python train.py --init="normal" --init_std_o=0.0 --optimizer="muon_variant" --lr=0.00231 --lr_head=0.00555 --schedule="wsd" --batch_tokens=65536
MLP neurons of a small language model. Each row is named by its layer, matrix (gate and up: input weights) and neuron, and shows model dimensions 240-367. Each number is 500 + 25 x the weight over its row's rms, rounded and kept within 0 to 999. Numbers have three digits each. A neuron's up and down rows have the sign that makes its largest values positive.
After each neuron's rows, "fires on" lists the tokens most often at its 100 highest values on Wikipedia text that the model never trained on; "fires after" lists the tokens most often just before its 100 highest values on Wikipedia text that the model never trained on.

L4.gate131:513502484526485515514505526505550511461455534526496494468507478495449494433502508514504474460523491511454519550513515475461483513482458500525502490487470485504502499525552479512488470507499506521561515517511497538500461514521504541522509568535511534502478488510482498467521489500454529517493476503467491484481487467455509504536499467496514524462497488526496492457513523507491485521516
L4.up131:481471450511458501500518527483533494437512525508486488450508471482477473507506496492472495475503536492487486504482500509482485492516462501496485520555479487516481506486510489514506506482465523517522489524514475539487494495477512525486502543513495543517479475465510507520542500462516476544511511495437494503497485490459512527497518543474504526495486487494468514476504463474527466500511
fires on: "9", "–", "ge", "pl", "0", "ist"
fires after: "1", " ", "2", "D"

L4.gate868:477535483555493480498531517522512489526498483508487475531541489488510519502485476479556507509529502514522515480475510522494505549468502528483513498471491520496475537530551517538467515564537490517476541475497463484509534498484504481506500563515499462517473511493523464461476503479499495483503503523501452497505487471483530516503491496440502474533507470510491475492536545489476502500503
L4.up868:524509529545478487518483535485519502499485545482499506478502487477485493522485543480479525495523523534493490480515459462509485501480478447508548509531478538520518489462500458524520498539456498496501530522533490521493489490510497507437499506473537491489488509552499519486543494496497506504493509511493520490511545533462465519496518433475486482503507475468522505456476532526463498506521
fires on: "\n"
fires after: ".", " ="

L3.gate30:476549536526508527504521477508524500494509468507480503488463498483528474514488473490527462506543512522529491544472526546483503464495498485531471495529449484509473493488524474466553475476469505501488486489477444512491485526551515501488520511514507504510470503487500460472530522510489471499488520442531451480508479456461516523488486528467457549510478499534463485492500499487525507494500
L3.up30:467488539516494508492497510481486489494528497493502511476540486509525520519467478499520499517555553539468494523529471495508528462483535528503520510490475475494445526520524460507518482463454532457502499455463513508460444512538503513504500495507515522499490488499532486490519465473477500529488489477463498487492483497500487477514486525503515520544544475500501501515511520524498500499501
fires on: "0", "9", "–"
fires after: "2", "1"

L3.gate39:503470501499517489458498496542493507494510502469478498535517477543488471564501490483510486531505495508469530495486504527484497530446459510499480554498515532496497476519527538520517543482474446483462462495561486528537491520512508454474522512531518471498495511498518475472446504482499498479486520510508528469550480457515495490533521517505467481493479544472544481490528495518542511476484
L3.up39:485526508482504516458519501509484536491555521500515417475484475517462493528500493487489494466506487474514530462484515534511513540416512523496520508524499539440474487511519531497467483488493449482495515522513485527515466480526531463463525508532483474548531564476534529485475471531506518505474478490514484516483467483514530517539561512486539511490506525472500471521486531495537547469470
fires on: "0", "2", "6", "1", "5", "3"
fires after: " ", "3", "2", "1", "0", "4"

L3.gate84:505493519471511503488492510520494482541482536473501514507450525533496512515466465475486456528490511508518477505488445518485500517524477493508484489526527513501503533432492517498562456496572501510511493541523510538515527514478505503455533499493458488500531494544485524536515514501457479492543521527527496512537491486484503499522507462487509476480505449516497516524526497546472527543490
L3.up84:506537490483481513464493483503500496482494498479485523471507527532479499505519505520472465512529477505559516534518469513480527514503429520552510488519516516506493553470484511484486516467518493510537461478511464513508540501486488489490546535529527545487476552547436465525452520489459502479481490530510524482478499483511497512558492555468501482492497482525463448541518526504531473477500
fires on: "\n", "re", "ore", "e", "ri", "lay"
fires after: "\n", "P", " Po", " p", "M", "K"

L3.gate324:484507494537509521469529544488526506507491503492502453522474496501497494493507506499513551494502534515462507455530537466475494492527514514454498509506513491493493524507535470518429538472472551462509516520486509485538513482479460507515536493460462494475502489498507480525511521509509509483476505525497504499461505448457530524485496481531482513479516481495500449514533509493474509490478
L3.up324:459499476487478498542516488510529473509507514509522548497522494478470488520510489453498506512533493517533502499507445517502514554537473526490519524505515525509503454499474504558531469533491495520491487500521489469480491489510462487520480484476505529544523512502492538536508462538493484509454489465500537511487487551463497502543537514495536499513515512468515519510481521442468516552543
fires on: "\n"
fires after: ".", ").", ".\""

L3.gate205:486482508457472508490497528520516514507497467506515508542534476521526488501432491503529509502525490506514526509521487486487496512542477479485480466472483492511495477475489521506521525469481499523541496505540498527565567516465502542502548497521587489475518503527500487504531487504505470512508483523480489472451507514493464488470467488487520493489489468540530504484483492520469506520492
L3.up205:483538506457512487499493520451519488515532473517518519517495475486523515503520497454519518487472483487537489545511512473469516525518455485484512540466477522553433502524526505525485491516479492547546515480504519448497523458502487493442526480525498534496491464480474476455476496539502491487494532495507523497518475486479508471515455513478499488522460470516514528519488514519476529497489
fires on: "\n", " for", " For"
fires after: "\n"

L4.gate993:543478483511491518517519522523470508501498513510506482500449505512527482491495551540456519466508526507528480513508455452495478482478488475479527498481537506554503496513516505465534503471523486550502471515528507485571483457506496499512490503481510500488506518536495516479468543480509564512464509490519475499493518472476507466461525525479540521511537508500507544479516512464484503495477
L4.up993:498486545521473542549485456502534525474469514494500508483435490511497509481512491523527520522468534465525512526496492473507498498521502525527471468495488460508462498455426488502501488510507484530464499489490545542515520547506504500528494527484502523532503490511473530515445468465500476501493497469537462513480534490486474473490526489516491501529489505501478484506483511469478527485474
fires on: " it", "-", " film"
fires after: ",", " The", "The", " when", " that"

L3.gate536:498507494542518442517526522503462503488515498487496478504512481520510507528474510502460493558551485534512510472503465476500487471475497517489546465496476500506540471457507507507518512486482513512454542512511497442542489499556494536485555510476482493467493508517496479512514481485483503482467492532498494492511505513510511497537509533516545471441458486470505507475540539525475526501489
L3.up536:501465492498461501517489494512450500501538479496480523485461479462493494483502569518487499481484527520495489484512469445538517536441511476482483504522522475494520475491506463454503533511525525491472547541494518489504509487498503502490508504494492494475487508480475462490443506493489509523547508473446486515468461524506530511509516513520554511526509505474502498500531517525464501532502
fires on: "2", "d", "ft", "st"
fires after: "0", " I"

L4.gate328:495533498498472489535477466527490454496502545496509567532482535530498509445496480512492504513518508530481481514486467548519540508505502523508500512510492511499514477458502471510528483532459488493493493510525523521485520509515505498494493491532504557489424469467505521498485503474505516489505481565523519523511513513500515513492498544490491514453504465484481479486523505476444500485515
L4.up328:485551475523500500533517469475471496498519504475454511498479502519514516497522489501462454502538493502536496510509479499525501570509544490463484521510479508536530505527522460485542528530490517539460486524514531524499542487527482512510477487514455547447465486458472513466543512477551522469525515546509479554470467482495534469526518569513464518502474487482499459510531510496468520546484
fires on: " is", " a", " was", " an"
fires after: " is", ")", ",", " was"

L3.gate1019:540514491485520493487509512499486513491498537499482506526494475489456480528477536473493530502451466534483503515514491546509531498500494500487541509489479517492454518531491475500521509481466481515465527524523472487467500504445459432453548469534456481501545496507504506526544461490541505507484521549478536472493482490475518463513466464478516485512501497494451520485542478523453479516529
L3.up1019:519515481470483472496481499511503503536476513518527526489517485491505480522458522495492513501497487495500507480497491440503452497522500488483505474483456478506473523541451496512482499489499494496460481532554513492499478508451498498476524452527502495494517501521468490493526471523507517507526496490489471513491480459503484500502477460455479438523502536531472491517525523519482497542454
fires on: "\n"
fires after: ".", ")."

L3.gate256:516510461506503455506489504536436494553524477492473492468551509509528562519548530508552502473515510482470468500484530494522479501506509466528464527469511485514518558523513489458494482529466449475478491536504486484490480496502471487502520493507485514515464512510573494484496497500506485450504443480544506472483508507500492476486455509481493524500465522463525526506565510510548485492484
L3.up256:518521500505459514503513488498444528533457509434470535479477554468445462486544509501504454492495539473502531492545470504500487504476490496486515452461467480472528542491457464544500504460470513503482496520465528498482490519486526507533561504474483506522487539507482527529481478448500478456477471555490505503500504474509528519503526487489481515489426516503525501527526497526502530486456
fires on: "ol", "ille", "ale", "y", "eller", "le"
fires after: "s", " V", " Fair", " T", " S", " Su"

L4.gate274:491481520505512488478519481534538521474564515475470481538527518459497490498537490519496485499495514488496515535522519513471467530491486514502493487505472474505523491504457497526513514455479517532487527493472477546464523537492490529525493534485536489501483504489501546496504454502538459517512479539497516485437476501487526511481533550514463496497526445501455557514519511491508445526520
L4.up274:451525528518529497466494535482496549485523504510488513498504488528452502533477479454525474498474482467470520545521467493484504504534501475506520474478465474502470552504490484508520495494494520512473503464480507493446483501487499493500480496501499503499494473498503486494503503532513494482484504513513500515487506526474502541503498469488494475464545514524465537508472526499497527530501
fires on: "\n", " one", " very"
fires after: ".", " a", " only"

L4.gate612:540488498469533515488520485500497529493512486499500469497454516524474537505505532508449555504502494450523512488488485513537483528502490487450506514503544509525495512460501480467472525457478496513489474524516490494498525493521466554477461511513506528501514500486515475494499525464515485517500506554478425512534505533465492505480510529489497504539510484504514512493507490517501489491529
L4.up612:514492485488496525501506525539535455483509499489534523497482518506476449468523450467483494500490543498520515459510537489499500524515483473490475515456492530507496485498542525498458534525520496487548447538480476534501507500513489489507477512500513550499512512503499514483471513555512422493509516457513498476498496516483498541492454506460475531506468461481523497471501518474492490483506
fires on: " film", " game", " series", " season", " marriage", " school"
fires after: " the", " The", "The"

L3.gate201:490467466535528514507504494490488501497516501497437484510494510517485507533455496541455536481463485471487480492523507510452541479511472502547531494544454471511522526498504498513567498489507521529510521518489480496478549519491480524543536482479516444469533502518514544498470508521471508485477426551496475510542485508526521510469499501509473526498477467482503439536523482521489479492502
L3.up201:483488491548516510419518526484454481454475498509509525509554486547503478541493474506498494517458500522481509505490537484442520485478491503518504478513480489537513504495514512486502478526467520479464455489465482476477525519459493508505512450478531491468504537510502530525499477481501505509464515544525495495507483512502511479477503485525504507479455480492518521501539471514501527487516
fires on: "8", "9", "0", "5"
fires after: "1", "2"

L3.gate299:501505521519511541498508474510477544485508509503463528508510539497494478520531522554494481508509524497470490527501502493475510485508468506494476508450498503497476477524514513497424505483508488524497498489481487464537500473487475531518510494490548529521463544519460485493502509473528492508528555560499474524489481500508500503487567559505513490464516518488531439504523537539458467467492
L3.up299:466511521511514513529519492462517472482536492523545490511513500504471545491452519502478451507507536486469530509480486464476524494489552511491504473514491466524467537489480464487516533483479466463507514478529470500485489517479489444498460511503506530470492531480475515510485491480526490501482523499496467507519436494452529487489484547519518490510466484488484442502531530484477500482454
fires on: " is", " ", " former", " a", " new", " the"
fires after: "\n", ")", " is", " a", " for"

L4.gate557:541484494446485491479510508522537479469509506497515509439519515493550530457475481507483579505526469501478432436488495512485532511445492532504539520492489484511480502496507484489523495479470500487482531500472484473516521507519514481497516502494510512476531529500533545476503469484465503522479515496490486509481506491497482526464527465524514497452529539496546500459530462497493521539465
L4.up557:510496507520521560496528517483484535480547461491464478548530461517445471543486525472522497507461479460539504473504485511517515482458481501464549483518514491481502516459524470489500454472513495522513510468515496451502527479485524549527492521504527495484444506510497490506477507501509533531485464520499480516461511541527517515466509473495505531507563529473522460456479475493484507494536
fires on: ","
fires after: "1", "2", "s"

L4.gate160:516519516521536492484475474508507512446479509498473509519486519505529500472531490490520494493493503463530452532518529503459509484458509513515507446497507501481503524495501513450491519451499520471496516495569519460504479540477476483504518494507473472473487509467494463536514504490500495487519448542510503494460493492518491540533501501466529480498489492489518436504492491515496470505475
L4.up160:503549507506448475490520482484472478542514530551466527544479537462483515464486482480479454470447493480522506503522513518480506492498521482486482446521515503472539476492491499480500514541540502451478512469516494535477525493464507490504514487451496478467528544534506545480477509545495515525524452519500470543504507486486496497502513487495499487518505457513530535467512484517458478506504
fires on: "1", "2", " ", "9"
fires after: " ", "1", " April", " March", "0"

L3.gate704:521508489538517465498510445488492497467503552489501503527482562519505523522534483483491467483461491492501509499519509475483463518547487514509480517522508489464468541489446477479513532512484509529521465491482486509505501480484486470507490483520489510522493479482475489479477513427486471499534476525519494520491543492465472508531474461496490494459505480486455480520482455553521513493494
L3.up704:493534493500490509520559544503502538471454532488475484493511471504494464494517489506502498514500522449513526454496531526484511544533503500479485466515490456488521481514494534494450502482507512505501501482528481523480556466505539514511473467473503486508522539519555465479470493463510507481463527500524451522477492482493494507505505492520551509547492551481442470492504478510491512479480
fires on: "0", "9", "8"
fires after: "2", "1", "0", "9"